From a checkpoint of a small transformer trained on Wikipedia.
Size: 10 layers, width 320, MLP 1280 GELU, vocabulary 16384, 17.7M parameters.
MLP neurons of a small language model. Each row is named by its layer, matrix (up: input weights) and neuron, and shows model dimensions 112-303. Each number is 128 + 32 x the weight over its row's rms, rounded and kept within 0 to 255. Numbers have three digits each.
After each neuron's rows, "fires on" lists the tokens most often at its 100 highest values on Wikipedia text that the model never trained on.

L3.up1130:192183113118141166101148129162113147124131122093122104200152168129138152173124090109121101113083102112158128119158113133120142174135110126077113110108160186045217113129171134095122134172114148120095157157127157128098098090128079117228105158195089083110145141109057171127141137138079097117092122113097147113107124187099160102109169091120097160128153192097163085132121069102090144086127139164180143100117119153166128143126142053179122125065086153140143160122158138101169135047151117144157180172127169093128096125084109120147133146213085126110136139110120152172133094143102109172
fires on: " |", ".", " 0", ")", " day"

L6.up296:118149167092068125140124111194079067106106091092129152137144101150157152112079148143156122117126164122127085137123157088183134094079133099086130077117147116088087166168107120191098108114156162099113156068090151143143120125091145087119094124095145128136166125174118170101166128118128146093171097157128130128145152116091093046103223087185195151110139125099156107143118142156147167147122115110125049151134112080122105161111125120111168103123027166101154121094096144099152122106126136134107095151172151141145105195045074109187140105144142071135186102135137147121153166140139159165
fires on: " |", "–", " to", " -", ";", " –"

L2.up418:132181116055136205136116137100092140148146107082113127134131148128154203159124133157139128108149177139164132116114094084146131104104119105070137107145119113118112111077174086153168169130192116126173165078117160144126115063082105133132155139114097112234133136137128105076116082130148109122128104146156096081105103166076166129124105171103124152131210112109189081091125083166128127085136186123138194117166095090149089147167130113150142123100098143091136114143094103076141131125144124182163154087095137163170136093091105085164106106114134114131166143113139116116144130145158140131
fires on: " |", ".", "\n"

L6.up92:108108148161134116124115088116199108163153130103116142084117144162143141119106078086162161118140122134099122121110135138110153071135099175138106118148122114170168106140153160112150151108140172120106140086172183170128151132101195127126110132127139079181176117107122104157153041179141101122045141177141143134128136148071120130089103125131135133152174172134161128079053135150180154138155172127125083097051142123095143080145137104112132122217156134091111127110104129120115132107104128161143168104118065108118153094145057144101173090188104128070189165157098192096175166162093127181
fires on: " with", " was", ",", " is"

L2.up514:129119117140103151097101135100160119129084086051132101134091138101105112107060155113152177118086118107115113142180173179185119118159144158097107190046150150078151106108105108100090097171139183093126169093092179192161096140145100145148126177150145109110138180164169124180123098118135117115160078069133167111127149076133081112053130151066093140107129136083092146209098130156093143193124080148121168131108090124181120131105146113128145111118120134135119096126148114163102084140070092136141121080130110161078073192187142116137131151052121161104128145131082135086140093104104143135
fires on: ",", " |", "\n ", " as", " ("

L3.up733:092188172145142093205117172089152121158070089130117016185121148119138130130106103170075124130132138097107101166162139111234099186114112088116151147088130084190143138129134100149094136162068159109108130131148123128125113128172127125149110111117197096138109116118152091120121168143144161172149080128177139170209163120165101117129132118103122101114170132121148158173142095144160153084130084155090155146127095129160113133070142132128127130143157120088128096149156148137123086179178160124141127130157125112149117103120071126145133130105133085101096128083131136161100146130123144177
fires on: "s", "-", "st", "re", "k", "p"

L3.up670:116121114088130165099119163183148120122166104103130094117179142154131104088155127090105103087108151189195132090119216098117109180160150108155153172104119066088133187135136055096164110083161180118130155151085137157217174186167151114134122102100107106134156122148121133128097106096117114100130197148103109159099164164084056106118134072111104088136113121024092089202134166099105126133153161049116110084075134097139142130095129109126115120180089120116124097096115175150145086141174082107068124147142186101096088126140088043160145187117183100113125121197180114110167130124120150100
fires on: " the", " of", " to", " a", " |", "-"

L2.up962:082143123149127159096164108182138109111139119120096147072115130152177165094177166167155132146113148182104127109104133138121170140141185132155132145135112077154115127127112094128118144112064068082115128169183146091125150148070153122186135114130135119057116133150154130142148102116129137120148148136091170143119099063110136073097085097140110106200097094080101208129080149110114112203132141156200093166069169145161138176063151117173172105105119076092048098097162058185110131145140124126130111104093165136089135179146161168142140061166148170130162150114143144152165159088107120185
fires on: " same", " what", "r", "'", " Title"

L3.up417:158141116101128163118117119181113136144126114143157153126124160112133154135092122072112113109116139142096138118098064199140188123112090153100155123129202130170182136101145183141138161118172137054083124120122124146101114077153149082117121070212123122174124096092135076098126154072115150119125157107117084159122136103113080167082159123122133135191103085176206147125135159187139163109084138077108067101084111078102147173051122085092133144139152150113165177112102143152192140154110166130122095142195067109061151082109094152139107179129156138088131132185101175153211190196167175095
fires on: " was", " |", " is"

L3.up735:140095105104154119148140135148158177172140132095104114070136182109089105141177150119108134107120141149133101112099126076112138133131093174118081138180168125150161147132126077125172173084141120096144144150141138097161119132140146116170172085115113162119137113160105130201076089141144106132117149125166060180117127166139144077144124080149152140086122068144098117099126093082173087152140137117106111115157164127143137068180234148124121124120131060144139068099119174186142108139125154064130221161114126166142103122155123101128093169113078082131071139135077180121147169180131149045
fires on: " of", " that", " to", " what", " about", ","

L3.up838:132105114159117176121183120143131109083140080150083081185174123150101121140132154090176101085109106075119137154090109164134148084094129120121154136119150067116216098124100067133144134162077169146065141118156140175092081103161118122134145153156139173140104120141124135124179179115118116086120093081133204092101162096141134106164167155126130132133111140147163130147110167141128112134187100151086145070071089207191092168087106120136127121114088125174105123173114129097179136165125124096181106175129108135091136128073118096181098102166082159102109109097138115122144160093164170163
fires on: "\"", ",", ".", ")"

L3.up295:159202092097123121182135064122153137114123154135129097101099130159109094112134112127119098093107104188179050045127188136138131109132108094138111134094175134189139139187117134094142114167109152134112126122133102171081121126154227117138102077080133134103140139153145084131130106121090089121097107142063168142156138109118104123186120179080173145143135158084127121086118117099126110136154150123136135108179076133142180160122205107146080145186144152112079102141105173147125133120134099130100145128152157121086146111143123069128110152200148113148113165152154130162137169137138120098
fires on: "s", "-", "ed", " to", " back"

L6.up532:146197142219151111148140137158061072108078108185103061096065127092135164094115142122137087117123142142132060185109157127128120109117183157120146187152162132149115127161169089048143164106104114142125156160121154123171123110172140102159109092131180107143169102162158142142135119087116100136136100143167203061161153141127110087190128100183116082126217147184149133098110113113102192015093169157100065163094105153115185093140197108103180120131146145150071046152158180148136096193125115110093178100162160112140131173156150131099110166146075145150110143142092125159137144097134195159
fires on: "s", " sp", "S", "d", " w", "k"